MLP neurons of a small language model. Each row is named by its layer, matrix (down: output weights) and neuron, and shows model dimensions 0-191. Each number is 128 + 24 x the weight over its row's rms, rounded and kept within 0 to 255. Numbers have three digits each.
Before each neuron's rows, "fires before" lists the tokens most often just after its 100 highest values on Wikipedia text that the model never trained on. A number after a token or word is its count.

fires before: "-" 36, "s" 29
L4.down13:133133132147121113133160160120170122139175127092106149123136142138105107141128134176145105142139119076114122125084168092125131165153132082140158129122121092129103118163119116159144126156135157143118142148137140122130116160147185130164130120132128131126119092111135136157147133160150131129129182143162158126127131071104102179137111098093104121116140156161151168089125110131163137148143176102154106157108119118149118124067113052156175146127114140134109131120156113116124177131084144133101121152108158129153106091159145110110104101142100124103098121148162150145110150099104138137

fires before: " |" 20, "\n\n" 19, "ement" 8, "er" 6, "===" 5
L6.down75:109165078111107195116087108098151128107125109093162135110142151137121128109122125112119124195138108140154125135154138129087129153079132112127125126117113148108109138134100132147130150122159117131146122150148129105150114159136112154159111094104081165122105098135179098137134176093160156124117129142120112134133119097163151147099119151121160131149130163123134124142127134118140146151087081126107123160143134150145121108137098102134070150149130147074123139116160121160142145095178098129145147170122097171125129117059103102127094100144129110116175077104118117103118095136112116124

fires before: "a" 30, "es" 13, "ic" 5, "s" 4, "is" 4, ":" 4
L9.down626:145134145090174106112148182119100113125148116132141119075133120124147110146135173112123142109100110125153152164110128087100136125115125137088142123144135165135164117126158167178149105110114156160132134059116140110148138133137138122134094106107156159128095078152114129119154135154087103170119169181087104108107137085130114113138160133107089119130121171149098173157140146137153137060091128120142108095081137142142140133118122148112138127145136128148136146129122111089128169118134100129133174157127137157119147133111085137139124146142094113075125104148154111114149121128120085118

fires before: "i" 17, "im" 15, "ab" 7, "est" 6, "p" 5, "v" 5
L9.down58:128129104124127130139144110130097128122128105138135098117094115142090136114127134153110174144092143132147140106090108114116157161103149122120098118138128129163133148119109155092147131102168094110118158165139152091126113164120109108085154114127093158112139125145133175152147097115146095154114107139061155108126112112085111103148135151162177133090149122198154140089152140121117154080135144080105118074137098141167129143136161128132114082158115146100152104110102145133163135108113169132119129141107138151132122122163101142128099113143176127075134146102173130113149123098138093109

fires before: "oin" 17, "ust" 10, "um" 6, "ury" 6, "ud" 6, "ant" 6
L2.down35:148102084119152150099098109096131104144105123128177117121077124140140116098153103094103174064115103132111125116154140107171143121168178106128146128133125163120151182180136126152109133159096102157115119069110114129122120098095078178077113146092115112132159092097076114155104117137126135135142133148075142095133136126118126110136111151108120146169118155125137170129098135133108151157082154140169137102131125125117091131149108132130122131148120121108138121068104160078142127127146104134135140128123144108163139152125096123110117133120127122126098119164129104126133147125121118162

fires before: "ub" 29, "a" 10, "ass" 9, "ose" 7, "os" 7
L6.down726:129111162125119143115140139075119140085135109119101130146113151100141115108162113133131127124122137134123148159126143129151115160153112151146191126128126122151149148151136103134166154144125159111145130082104142156100144074134100164113166103119104098087163108117094154114138081111110119107103127160178128176101090162082109147153162151131143149144121119123127142119149154134157143107100122148092105140100102123091080099118150113163169125161148081144109065124144108141180121156121115108124131099111130112123146141164099099148151155127124109105105113170148090092087125128119127123

fires before: "ion" 48, "ive" 10, "ious" 4
L9.down497:110107121120157131099157099192129109155158141158136098126138131106143095128096130181166128150068132083086140131144135114162109130131118088099106166144162099117123147070112124111150130145105155151140112101134120122140143121124140148100073106093120167132146157109100112159100138139123123138143105121181133175095157092158133120118106172155102122129134141132114147159161076120138136150082117131137104124139148136124172171158099117121127155113119065125096113125118102138097092148135118117130108099090142131128121116120117174121113147121112146136113089147135135121094119173104135158

fires before: " |" 30, "\n" 17, "\n\n" 15, " is" 6, " " 5, ":" 5
L6.down342:136134114111135143104170081143115126108124116136109129123116123176150132132099137069130083081130103116112114110163117132130117138131123099133127102131133125089180081090120148118123117151138140088135163125144088077133082115087124153138146111122125190098153117087119199149061154065138119161137135143120140102113128118090114132071112104102132133131141138122162107117123125154113126123119093100131129145123174121155156124132147111115074142109109133092129133078149124124152124111134109158117113124109083137126139120124116122127111093139151120125165093109158147165160110093119135113

fires before: "ed" 40, "ing" 8, "es" 6, "red" 6, "e" 4
L6.down156:106135106127103127111160131130093101097113139122101129150173105153138104072123128186139120159136103151104119139117096111165130086098182162148127141093113140130130063149089118133175177089179116136161062118154148146092088108098129136106120123142133172135167147131132149162097133113134139125157108134105093121113130122135116150119105131102153111164105159123107132117148144128099117172141112176153127111095120125145136140128150133138111106158117098144121116128107109142152115141144130109117159125126087128104104109136124124118144137112118131086138108154131120124137135081202108179

fires before: "ic" 24, "ican" 21, "ical" 12, "iv" 5
L6.down599:139135101131133127105097124117157131110139112150145127148150121176152118123156141184112157130151135146107123116105111124153119127102157141172114135156136115100164137149131151111121127127117116117093129083136070091153141162135128116140080158142136118100157123138189119137136138166118120146130162152139147097112118125123150126138115170149131125158154102094138124119159152180126126137102117094141120071178160130133128108217113131129181156084113121114117097092135095077155148132101127159151114161100140132154113099132132101115136141130154154166156086143167156085143126139105118137

fires before: "\n" 37, " |" 23, ":" 8, "\n\n" 5, " " 4
L6.down80:149133117099137097124141079123176111114141121125159110172152128131104162128129081136119133132163122129083144138085159152163124144150128103100137106142086150105105086131113106111133131105095143113186166132119144144137153167120152149142122105118123133135138113106138096112105145123072126166119129149088146141121118142127117142146108123150101154110147111122110127137118135123168120143140112163137135131123168164184197138133110148131091081114090110136151128148154160173144186089116120135119116112206104144082103121128100116142104129122134145139117087143167135153166122140134120094

fires before: " |" 24, "\n" 19, "\n\n" 8, "ian" 6
L7.down662:148129146108118127115158116112138155141157106133090112096105128128124099183109159089091148120170140118099107132137100140134111148162168137118140088119137162118140137145137091140179100165137152086126112115159114140097161164144146105097129146120122162154147168090124102156116152122133172132104124117164153128108133144115110136177141128099165117128153114138121150111101121157167101138142148115131130141163111137177143170151079149120135119142102139124121102118132131152152117091123163083138160104121068097078132154120192128131129149094150143139182119097147122098113130148112099109

fires before: "ut" 24, "le" 9, "os" 9, "s" 7, "any" 6, "d" 6
L2.down19:191115112137165137132084107096155134087120078170122154130110164164134131090107136146107149143103182137143137136184086135119104144108149156142164126125147121137076149140125124098099104124100129118137089163142139087130142179134128135112124126144116136149124084153108087117125094156143114134169104149171124152173112138128116114130125127102172103134141131113115125134166118136133110150145119136093121140123104130085151100126111086112162171125149134128138149099117105106116132153098133155123157111143097078102134140135130145104155166131133086129116148162114181138169139073112131104

fires before: "00" 20, "01" 11, "b" 7, "p" 6, "016" 5, "02" 5
L2.down472:177070123143107157133128121134090150135115139094101109127121085109146114104127140109112102104147129172096125120152078155147172105163151173148158120089117111154070124100083123142117112105155151115166123122109143119108117145109107131107126126120137137118120151168051139141127170120114130111120134142118134133118073133140119129161137135124133129119149084118128085146139101145135159140145151140132096090086101130124134110125139127093141151125112093115139165154131124189104127134096112129074181150136195096120129149122115073102125127142114134144132147135162116086114123103123135137

fires before: " the" 21, "ed" 16, "ok" 9, " " 9, " a" 4
L9.down562:145089089148148093123187134125146145088115106129105092155150120160128122117150131129102158143155069143110118132109107108161122147068162041128095142163126171125104170154125113120134119115117124148122110123109147105116149171095147138129127136127120144099118126108163066153108154101113088148115130103100145115129102135137137127080148113138121142128148121122130121101132152141096106120144076143141139170144113093091150112153152096137112151164171153122112108141167112126145136147138109109192114127156098114144131161119151103096100179135125102136147149127131110117146124142149135103

fires before: "1" 38, "2" 8, "ou" 5
L9.down152:135091164132122124167121161115137108151111132156149126117154155115167111186137127125091122108137124162097174138106123119105070147155151154136128119187141089122124145101170176153109129117184124123140132080144126138093126164123123153074108089087138131132151176112159098108129136099108158195138111116133137088151111134129133090120153131128142109115126181144112123106122110109135083156153141115129105112120159104076115148100154116141157128106103125115114127141096149149126162112111154110129167122106111132121153124110150125125163148133175122108146128131159128161155129100139161100

fires before: "9" 20, "1" 11, "5" 10, "0" 9, "6" 9, "8" 9
L9.down487:117121082149093154128140110085163112070105139138122083132127122150117119117150169071125099147144124105103114138137131095134124089144080112102107113129164101119167148097126157139095125119095121154157138134151111152118120157122164124113095092118109200164128113125147130091140159116147109101174114141150162182140128111117148122096111111123119147129119115126154105123131065117132133079141060138150157119137097181095150099120116193132110171158121152155173111113107127125124151090142133150146141140135132124120110138138115130113157152094103127146131124125122147111144138147141116127

fires before: "ed" 24, "s" 20, "es" 14, "ing" 6, "e" 5
L9.down133:141131166136134137110128128140125166158139115112112090117141122122112124110120134147127125124149141123130135152117115157160180099175148116125124106151157168082138131135112110176162091174118152134138154093116098183133052101094144103138144149092148137124125106161163120143154095151109105142160150115140143125145114085154146145096140107109137137095111094135103074138116111135089118104098103142126077099072129137155164100115088124150140129112114142164125108111128104137126087125097145157168122110120115105123119110161151147151135139150126178141117102073092126138157126140157093111

fires before: " |" 28, " is" 13, "\n" 11, "\n\n" 7, "2" 7
L7.down203:168104134138121143099118137120167163134155145096119121118145106126100086125116149100149136084144145127146106109150170118179134111149139131129131148105109146095130082144147104132136125148157136070127108137130104089148142176111082137099113115155094113095166112136153157091127112102113142065080137153128093147099129098139129143115096131110116140128156146123089181125155131185130084095092102114105184159125141140146167123109156147111114124114181111140099127099111102122136095090125139097140117117137158104160136089141125120124151096133158109106150110140090151123134111139109107147

fires before: "-" 13, "al" 11, "ge" 9, "y" 9, "|---|---|---|---" 8, "hip" 8
L7.down302:121123137143127133106145144080112111094138119133101140160156144137116111131117103128144098119140162059116134092090096158147143114132129133122165110126159166127095112181103111154128128108159116131106157158149161121115122106180134123109159123102146161111153098129169140161180122115127131121109149113129136098142130132131171123152111119128120129069106164138096118129145108188117152107178145130160147151140117179121141130125157101139101122120096074107076125102108158123086183124072112126115147101106120148121123154142133136146107102141165097126154137119170143117133138149129145175

fires before: "te" 14, "ed" 13, "hip" 12, "end" 8, "s" 6, "e" 5
L9.down130:083122126158084140154102160108107107172125126122152121103068139105136151130094172137178103151138143112097129136148128151115147121132121112169162075161087099111123136123095175116125133161146122138155151099094143080159130130138124104110133155128160120099118079122152113148140108087121133144118145133131122175073152137123128145141135166119177126124109115133113127143088114149137127156118140136122135105106115124098107135140169118117147107134187122143136180162101149104147145129172094123170096114145121111125157085158167140124123133092102072125153115109112133113134140129095106103

fires before: "ut" 36, "h" 8, "hn" 7, "act" 6, "l" 4, "pe" 4
L2.down325:127125142133095089178168132110148118133112144119118124134157106156104161158136137147172123121102137150140152147124117177139124113145105126100099152132065157148143142165094070109126141146076148170119148134161076120143112097103128128112117114145138121136098143186113071134141134106145137120118135135119133133151146132097093157115101139099121127167153109122115123087113103110108161132140149115135137120171141139097131121116141110134128128140158141147103080137124074168149134143142123131152122098142157106126104140115129136101173169166078108117133122205128109066129123120149097122

fires before: "ican" 21, "ion" 15, "ished" 8, "ious" 8, "ing" 5
L4.down291:118111105154136136130170106158101120130140124129125099140156129141152111091102105120157146117153109113125156092114109171139110177133110134123101159110078167150155097107069125115107109124140130156088120093116145112155149116112131160104109113143163106088111136106133158116157138144097135117115134151145118108110096109109174085131121140136138113154140145156148137138121159144106152166150093122140136128159099087094070136169072128136135171124115168137152128100125118172084107142142158127126128111101094163152144100122093119117150174143153139144097115145093172145145136151166169156

fires before: "s" 45, "m" 4, " of" 4, "al" 4, "es" 4, "ies" 4
L6.down499:105102118108099192110124140120122102121150105105099141123137128162116145173097134078152138104141159177140137162092132102158144115124127131156149167115141123134159149137125103146133130179160145142166092124130139136206142131160118132129130132152110107144122125166096132134154165149168149124159147133127116097128129130102118161093142179129152099113146132138133129151108117102124131098156119136156131109134133129152145114123149097166102131132113113116141141111131106090130145118149088085094151161147147114139145164108086088116154184171132133172117085106122133105169126187123085116

fires before: "i" 26, "ial" 12, "f" 11, "ies" 6, "ation" 5
L6.down517:166135117133148091118114117129156121099125171130133144127180133150113089109100141143111151151135161098159166103129127108137142161109118121163128136136162119098158116123114132155159135129153149112114155175081142088165102129119087075117095111117122106090171092159145121119114141122131155103127156126088134136122159154099157152141122161109161103122086129128121121131150108136113146124122121192172118178150145185155144120149129125122098095133123131124132158132129137117175138122142089098140149144082153136152102147153129148169137108150143104156160164074140158111106143090165123132

fires before: "p" 26, "t" 9, "per" 7, "pl" 6, "ce" 5
L9.down541:139119127104105115153143107154135152102151150136131115113102147130123101116087144131107112166148145123101123100107136116132120134102109103117125079114128058164163135111134118162135102087110137127109101135129123114131104107108114174130145111150123148138140146110158167087118096079178167109116140150091094113132166088119133120132142118136133117157138138142143148141133118136119145128096165130129100151084130108116190142105121117093113144110105106124213131104141102178069156148171134135122109092130151091103108126154159142150095095148084135117076109121131149132094131136106163122

fires before: "|" 28, "S" 8, "C" 6, "D" 5, "B" 4, "2" 4
L9.down358:119132124141211121150142104086134108133117118105089154109142125121081105108159135091078120124115107117148093141116129093117126143134114145144128136106137087135114093078162125142175098090126101123117096114129106134106077129111128115091114123115111134115163124138126155112127152113121095156095103141126092149128157080187124104078108096122126062142118139132164114117120126102101091140121181139105108133106134113146109137166152127117139091128148127101168144093094110147172165126117168124128106083124108126121105105148147155115140156126127123162128123103138154131143139078134153102

fires before: "\n\n" 27, " The" 12, " In" 7, " He" 5, " A" 5, " At" 4
L2.down679:102163131146150103139112131095138149104087129079102125126141126157106104118125144179107096145148138160111113130143068174129121136126144140121156084110118114169108112124096157132102164121099104086136132105098095110121148152108104116113127111103141160131133138121123159136122149122148144149117096133063111086107093154112140133099147120153173097132125102102131152132136105148140092134137143156109176135131140115142125123086158110143123162114136119125126143177119148102148076166114133152093107110084112092091136093153136125148210139132121123115169104078146130114144147095131113142

fires before: "\n" 15, "th" 14, "er" 8, "t" 8, "\n\n" 8, "te" 5
L2.down311:140110153114130137128093125134098102168112138158176141119139143105134118101112099165078143114147134140099130156118115126125166125165143117143171095164129160162136212094110125148107132151115113154117122162137131106087110122108121127136112135084156136166154129121138153130141098126083097157117107107116118187140123114183125116134134114136135146140129133109105105131100152135084168111135091145153145137152047118109118169125101116097131110111123103091128150126114153147112091126106112132129067100143097145097131134171081143133130120119150122150132151122103119134150135103131100074

fires before: "ut" 32, "b" 13, "l" 9, "per" 9, "pen" 7
L2.down298:118116133120110096107185110156153152132134136110128111139128141154147170132136139109120103119114141147094122139154155139100151143104163120116109165144117134115136142130087142148140165153094151115139125114164137114144112132111144142113144178187137197129124129169165144122149143148162106132111128151125106097070103103102142153107123150131140130129109138123091148122084110106117139114087151149114119136129115133109109130116110123138174129108126152201106136059132112115166167158131115149176085108123106143142088145170063129102108136145183095139131116103153097150130156120125113139

fires before: "\n\n" 50, "ame" 18, "a" 5, "\n" 5, "om" 4
L2.down658:107108125098133112136122127155112165144106119133118145105104141147126107151157144139096112114151128187144134100121146121103087120148099175159147122098106121136117143106170135088159132144138157152121123136138153122125110161093153119147122155122121114162175107114131149153118134123143130127111116149121132149124151126125131171126094090093142112095160118149112160116128093161129123118053096148160126157122092113141165124156123143148116092136146141151111101133111134114139155127104124163128192120111132124137205118094148197122111107123119131096134088132065156101082110143152115182

fires before: "ing" 43, "ed" 6, "e" 6, "ill" 5, "es" 4, " in" 4
L9.down552:126125141135145123081113113120139101141143102156123113141139105146117126168143162121103166132128167120148105076116173121156117141103101153093126148168169119075102117104150089162180152143189150113103171078092103137152148159160137083139087093134126115119129140099176118125104136186102118136116129153114113095139145106116127129131154177127136118152137122165099100094102105120099122137108124101155124158118119139157159111121143112119103181165099130145116155168100135126107102121133114143124132134102130129137168103098133106151129153140105153150145108111127113094129133115107084163

fires before: "\n\n" 31, " The" 12, " In" 5, " Th" 4, " H" 4, " It" 4
L6.down337:134120111127125156139154117101117138113151145102147109122132145153090061128123142107129109131160121153109144133140097174123074097097176142112128124132117098130089143129111154130107153088110098111121154125157070157118145076117147104132144145136129116122157098103104192181125155141162140158128132153121112099100126091113117112132083116114144105102100064093117138116139119130131140158162107159152139142146099161134111145090108120155102111127127142126115148145137138133137063157152166159114108093126133095115074096136159085130167138130096140097127149144122141106109122124122158154

fires before: "any" 19, "le" 18, "et" 16, "let" 9, "os" 9, "ro" 5
L2.down502:175106115207144126123113136129155133057158178152098130110154112146136092145120132150114159134113138106111164165127129159119100099122163134099124121149198161132116122165147138135114118124107115143120146121124109144104135095171115114101156119098131088143150122128106129091164101132114105181124134118164110133131152129115120123129168079138186097147147145087125140113154130130125099136112131117090123123116095120157120126088117160116128130114135186150151150114080141148168142105108136130141132128107118143172082126173126125140099145099137099141133116147118145132163083099123129155

fires before: "t" 54, "it" 14, "its" 4
L9.down6:156110135147105143137121115144113126098102132161142099145128128132135121171129139122112107152099156205126135144114149128125123104124133117100100149095087095127192123142139130117128141147177109123144084092135099114085110069100121146123133108138152123101125154140123148162146105113151141170143133110127118142128086131104109116126157094144108112120105097107118144178119106105125172146136113126182129075111136090130122131099124141121128133075112139141095109136142103119138135155111129130123107139137139143126159108128160126118199122138130170117116178096139200140144150166072153167

fires before: "ame" 21, "gan" 11, "oin" 7, "om" 6, "urn" 5, "n" 5
L9.down41:140098093156111113143135135166082093103135114144111148117132109156161159144102127105153142102122108133154123106075154154168133191146131161133127158105152116179139124168129111120143117094130121145148140128113108105126132128088101155113109164140141143107091156110166131174118106095121143143140102154072125140091145125121089125134151106145130130087150134102131137121136170091140090113129142135088094131106106116100114077157132162125119139187138168131162139109141072126107177126141140149157118124123132143107155126109125123177133128074091141112122107104145112099113124114095119095

fires before: "ed" 28, "ived" 7, "p" 7, "es" 5, "ive" 4
L4.down221:130142135143129121097087093137097113084104173103145151128116139146180166132131160150143087147115118134069144128108186129124132071145141154128114126116118157118135116129112125179151134124100146122117161142137162126128107131104096141110088096140147143076141084159073143138149158122138079139118123185158137111081122111142170094108128131117133130133124151105115134090125083118158131161099144155158122079139114135154082147162113116108134096092116140117111150116095153109111093115116138139131132126131107141160101125101086087151137144112126126101138117110164141089150100137132099119

fires before: "u" 14, "th" 11, "any" 8, "p" 8, "er" 7, "od" 5
L9.down448:131104169135148117103109133093143140117076157143099111115152124165161151118116118146130155106109121168136120123107085086138118154111120126113122188144144088159129138098163121135127148136105084126169121126076122148147137133143122122114129129118121146149158130096104125131101097107125178099088200155135094118145131153136092095093133094064157139161134101092106132154088121083131116083140123169127111101126089119120108137139113112140140145116110076137159141111128152122106129124120125120113126126170106108106133136120146148121186121083155104125152146144139107115179093092139142140

fires before: ":" 23, " |" 19, " of" 5, "al" 5
L9.down52:122140110086156118165161160154144110123129123176113128131138115140134113132146109133159106156098133079156092138093127138196120145148183143129128120135117146148059154145136116127143147171166111114096112144139098146161123188139118129134120147136097158136126118117136129140122158128167176083139155137084085173164123141122101128105131152153140121098134150140137124135137160135114167133080102132151156113121129137141127101167127112150159119170154128120117153113133082126127081122162137119152117125199185125110161134109102092126154138124130093131139146123127135158146162151140147117

fires before: "p" 13, "pl" 9, "amp" 9, "ec" 7, "t" 7, "per" 6
L9.down97:097122157124113150136161111134167142122108123136131097129157113167134125122146159118153093135114119157119099124145115140148163178081152115152108096147119151143111148131122144140087170061101141099114146116159118130160115123111165089100122136125121139130153152049142088074114132094138093132128109144111142107140109129103128080113137175116116131112118112138145095103129123163115126114153157139178083150103113140106128125124149166126158086110127151163126085122150138154115118068121111138131155088129162112110098126143165120150098144167140097148111137068129136117129130118150137160

fires before: " |" 33, "s" 22, ":" 4, " Gr" 4
L9.down734:127143160163145122156141118166155089145132138098132109155130083105135149128112112142117115116126140141153151141144174110111121110118111131145131100126126125155166136141112078125119122116134124104131121129143121100114091151171165138141098154149129069126084139124116090138100120086105155143107158137164088103139142141120153175147154168137142126084120138148121127109131152111125122195135103158173131106163186120110117127104154110105150167106109129121147099134090180147145101107132142100101128142114132131118133117149117130077181080134104116103052095145117128132116111104105111087

fires before: " is" 22, "ed" 13, "\n\n" 9, "ag" 4, "gan" 4
L6.down675:123100111163129164138158112147171160154084105140147118162163124131101107129135170170150147090128178144136091150156122111118103083126125159154113090121131126138097137147146135138103133154132112093100160141141151129156103114127142132124147164129141163102158141096126118131095150121171181091136135113149164116132160145101152180108096116119100082113117116130105130116098100130107096116128059104065186121119133092135141173147132142167146166140104118121143119140155128141132156125119109119092104134142131117100131109148135121147111099117101170113098101110119125126128133089154121169

fires before: "t" 16, "ted" 16, " the" 7, "out" 6, "ing" 6, "st" 6
L6.down191:132138155137074125138135114111177151135156122100134158099140132145100131160129110121176121110064151126136138118136148138102123150146104131152124112187120093125113127123112138101116150117103105153130157083121102109096116142069150145145140142109114114093128108130112129130129119115086110134129121103113109187123196139149129143161155127203157141166139135121126163121114119114139078104103116134149129129144058139104159109108121121143117088143119127116159101093128120150133168163081100123106127147075116136108122166090116130116115107157158120122073128123120129142090113113159122137

fires before: "s" 23, " " 19, "t" 9, ":" 5
L7.down445:139074099134166119099101158106120124145151119146104146120108149153135112098143091156161169162128138132172180151120094113133146147104125141112128137144154137142124084107133108154150160145138172138122121092116156140154142122131142112111087111126191098140140105131177126113123141092113106117105131114125121130086161136109130144134122146177132177096080137198152127151120155159141133091144130129112096099153111140118132103086153099129125145120097121145059113113146121161162123136134146109168086153116125142089077130131133154135148144083154139124149147158134100122137098133155136138

fires before: "ish" 31, "g" 10, "ished" 9
L7.down627:106147100146159097182083108136111173142159109123156168113134141144138140099123120139123103147152137088178157125141171124144112157155102173160139113099155105138112125129156110155102114122108111137157109137091137172098116113176105136127136123140118140139150102119108132147102141130142138149106114139130131105143151114125122077111144093134141168120168130138113132111108155090069132157127106104111125128105099078137122139150138180118101118152082151157123120160074138117154091109126122145149083169155119093158113121135120132107134142147124119181091098088117096118100115125174107100

fires before: "or" 20, "od" 9, "om" 8, "ished" 7, "ar" 6
L4.down246:140124111096128076103106128145124118113113129120123099119140115134146127144097086116134134113130145058104150155129124117112146149123131188102102130146146167122142152120101121120131176158076170143146118157101137107130143103188111161102066139114122138164115108114125150132138131129147114127120141106124148131112112076141100118111105138179122122110098125072145139119121162116106112090163115130126188161122127160101121067123147118131080189135118094136186108129132157109127124115168132131143148098090078111121132075120130123146128112141105137113131148152117099099144110144113124112

fires before: "ican" 21, "ad" 10, "g" 6, "in" 5, "ir" 4, "oc" 4
L9.down319:130150101121184123101071084118158192104132132105127093160122114150126117089086139128086147130141136102113100121116142116125099092120133142130139102142117105161173135104086133135110080159118144115105141110139115088116126147167126164148145121134143159090118103125112124131108166096164113104117147170122164132137173106146165097108095117154125131108132125102123174147149149084128144131139113145137130113144116145122140093133080163149126125109114077160129159162109131129131113155159118173120158142114133144141172130105114105129063115118116125167090148132152129097127137168151122161

fires before: ":" 24, " |" 19, "ong" 4, "al" 4
L6.down226:087121144151128112102131127096161073111097126101195130138088141169121116131111141117137126122108112110094100123151115130143138136133216129139142134167115083137120111147174110153154151117096152073130150141137131167151108116143156138093151100138099146148140138139140118099154134100122141138161099152111143121172137138162154151139107109173108121079158146084126083096116119136109124104118112142111153156143135128101138135134129110118140136114122087131115110062140124136163095131115130150135125110146086104105162110130140110066149111146146145131153121110169117175163118124139164125

fires before: "er" 25, " with" 6, "ities" 6, "i" 6, "ion" 6, " to" 5
L7.down675:134151135145141121145080168133144156126130137188127158177121170115147121098137067140140138137094115140131115118132148095132170144115087153153117136126124074128120149166153077081141151135142095148118153139121125150104078094141134114111173158128159154137110125177134140130073135119113170110138146114130109124127134105129196148123115135108103129122078123057161092115115165105087103112091124137142147133133110111122099116099123126124152177158166137142090159131146125113117129104154112127150084123118117149177115136136130127158137099094130134120124139122126142117139111108127118168

fires before: "t" 32, "ts" 11, "n" 8, " in" 6, "s" 4
L2.down500:196103117088108085113114114157115103138145112084145205151099118143081118122130134070121135090153153118127208136145113096118140125136140135167098115119152138096103116152068097134146126097149100100140177110106133110166139085155139150120120102129135125115104141147136140137146103098156107109106132112149088103150110130121113109151153166139151138094126120142106135127113131137120098118107161124135150112143134141166109116144130081120088102149111125149126100181129156147122147107142099128116132141119137099144102155136142114101137111081110143079105118165120139129112130101134130173

fires before: "rat" 18, "i" 17, " " 11, "oy" 6, "ish" 5, "ation" 4
L4.down495:133136127127104116109120103120102108134146160066114079146076079134128075131103124120145124147129131161132154141155136111168141110157151175104119140136116104128068113144164135131181131180132106135109133113146165119169141164084118141111118100119091128084113091134143141098135093134116149098131120138106136101147133160137117148121147086085134102120121103125135105121119109120099170129119085075134091130152135174132165141106162164095060126136124127127169124118133111184122148125139142136120146120101148145087108155127113124158140138133114109137160117117149097097144164131116106129

fires before: "\n" 23, "," 11, " and" 9, "\n\n" 8, "." 6, " of" 5
L4.down690:117139116101162128134172128159126151083154124114099127103175140126142158104132130143109100134113129155173149150108142107131097164136129151133118106146090100094156148116152136161120119140122168091074157136142131087161117114134139132121133156132125165116109123115102081139135169082162072095076165178109115143093159121127120127139104130110134119128118132155131115124106109112157108115136129132138098125151102138143091126141126159105105102111098141078130118112220106117122106143073137119132132110141110129113173148182120136108158170122121137111155079114109146128152113127133121147

fires before: "ision" 21, "g" 11, "ree" 7, "il" 6, "ing" 4, "ina" 4
L4.down494:131114105141085092148124148142144119092118126119173123105119113165123114162141138147140119122141125119132127175143139118088157129137098149123101137104124105134114137089108098119121077152082086129141140101129126111110118145114132174121083123101150098128165098147140153118093193144107120122129156165105165107093127060135083087096163123145114157143145118123132143149175110131108131111145148069094191152057130145125106096114118107121125119112120116150137080149128110109128107152090146126156134160100102123163127123124140111099134122129127141135102104167132116119155114095135163138

fires before: "s" 25, "ed" 25, "ing" 8
L7.down353:125168182134133137114138136135158137131148120125064091136157169140097124132139094144147118124145099091123138128112144116122099164115137145120165184095089148137112158133120185096130150124146149099130136169147117136129122111105199117134158106158148134119110144149103120120140157100107155090136122077142108138113148123127150178115130123087136121161146141154152109162112125104115129142109143162118140121116139094095125128140179111116118165137156139123127070119117125144178124156134108150136135170066133108114160079144148084132117133144165139155096131135122153140145127117179092117

fires before: "ed" 18, "u" 18, "ment" 15, "ing" 6, "ect" 5
L2.down670:110132105117125103107137098123118133131130151114083179142129134123131178102083154124128134125107115114132117149128185118162129102137112098137157146145143135125125129136137115145114121084144087152147146111126125157135094111129125142169093143119155141109081135169090141131110096140078115130147145088112111149166170140147141145116153108110124134106102110110110109138126148172127133149136160102109160064146103141131198163082131128130156134145129112126094127086123132109128191134139114132081160156069089096103093113151135110107117136128151169085117118099140154130111145102115174122

fires before: "\n\n" 23, " The" 14, " In" 10, " He" 5, " W" 4
L4.down681:158160115144113116137178127149075128117149135117125175163121110164130080110153153147116106134132148132148090158142115163141133141141152125125146119174110114126084117125105125130125116135118118133150168114140094134113120131154091111153128152124136125140137089128140164173122127120123150123147100123105084068139135124150093144133174086155127081122138147112128118134132178159149109126140143169133173167136135110113109127145166120138137106103096146116113184135139089110170120124148149164075118110112098112147137125132126112142179174141130088080119136185190143113121151110139155115

fires before: "il" 33, "ing" 10, "y" 6, "al" 6, "em" 6, "p" 5
L9.down51:129130132114065138136094118147160153114151165093141103133130069109133126146111136155143111160137142119149097167131147135148087116134121117064150140115163135084150150162126111136095183094143117158138098164112096088111151126089166101141148161108138168159142149143140141107185078084106152098126136091102119129140170129144110107126111103133154114192119097135149111125117116092115124123159099086140161134115139117131151133123126127148143167133096156138116115143120121165120138120110152121150121130140158153099115144118125105093167120115176125078111140128108124112104140101126133155

fires before: "ic" 27, "ian" 8, "ics" 7, "her" 7, "es" 6, "e" 4
L6.down348:158126128128098140104120136121149113136124136111133104144105137136177111134145172153164127132095157122141104150142127128160183128144138135121134098166143159156118115102144134130161089142181136116055115126148159121152123093127109120119153157130089095113101106151162070094138118102189112107112147145096080177133072060091110123145103117130146124130120150141150071114149118076136150103136131142136129099110063131160099124102120104113118094120110132161109123164141135134109147106146137109133135118127131152144123167143112117138138132131124130166122146106162152161162107118124114149

fires before: "t" 17, "ment" 14, "or" 12, "v" 6, "pr" 4
L7.down635:143121114112108127110109171142123151159124105136118096140152152130083105160136094132154110099154105091129131136115135120105092132071150125090106114158129145158116110135116106168136142099128120137132150142088145120124080104112102183130076168152139157123111109130137153137177150112150095113170129116104114140121100103111141142133119103140174145129095079105149154143090124124118142105148168111121126129137151131157159124115151098109113154113093124132126061117112144151151141170124126141082101134137150121178104132095098118129120120131179143140078112149138132159121162121050125139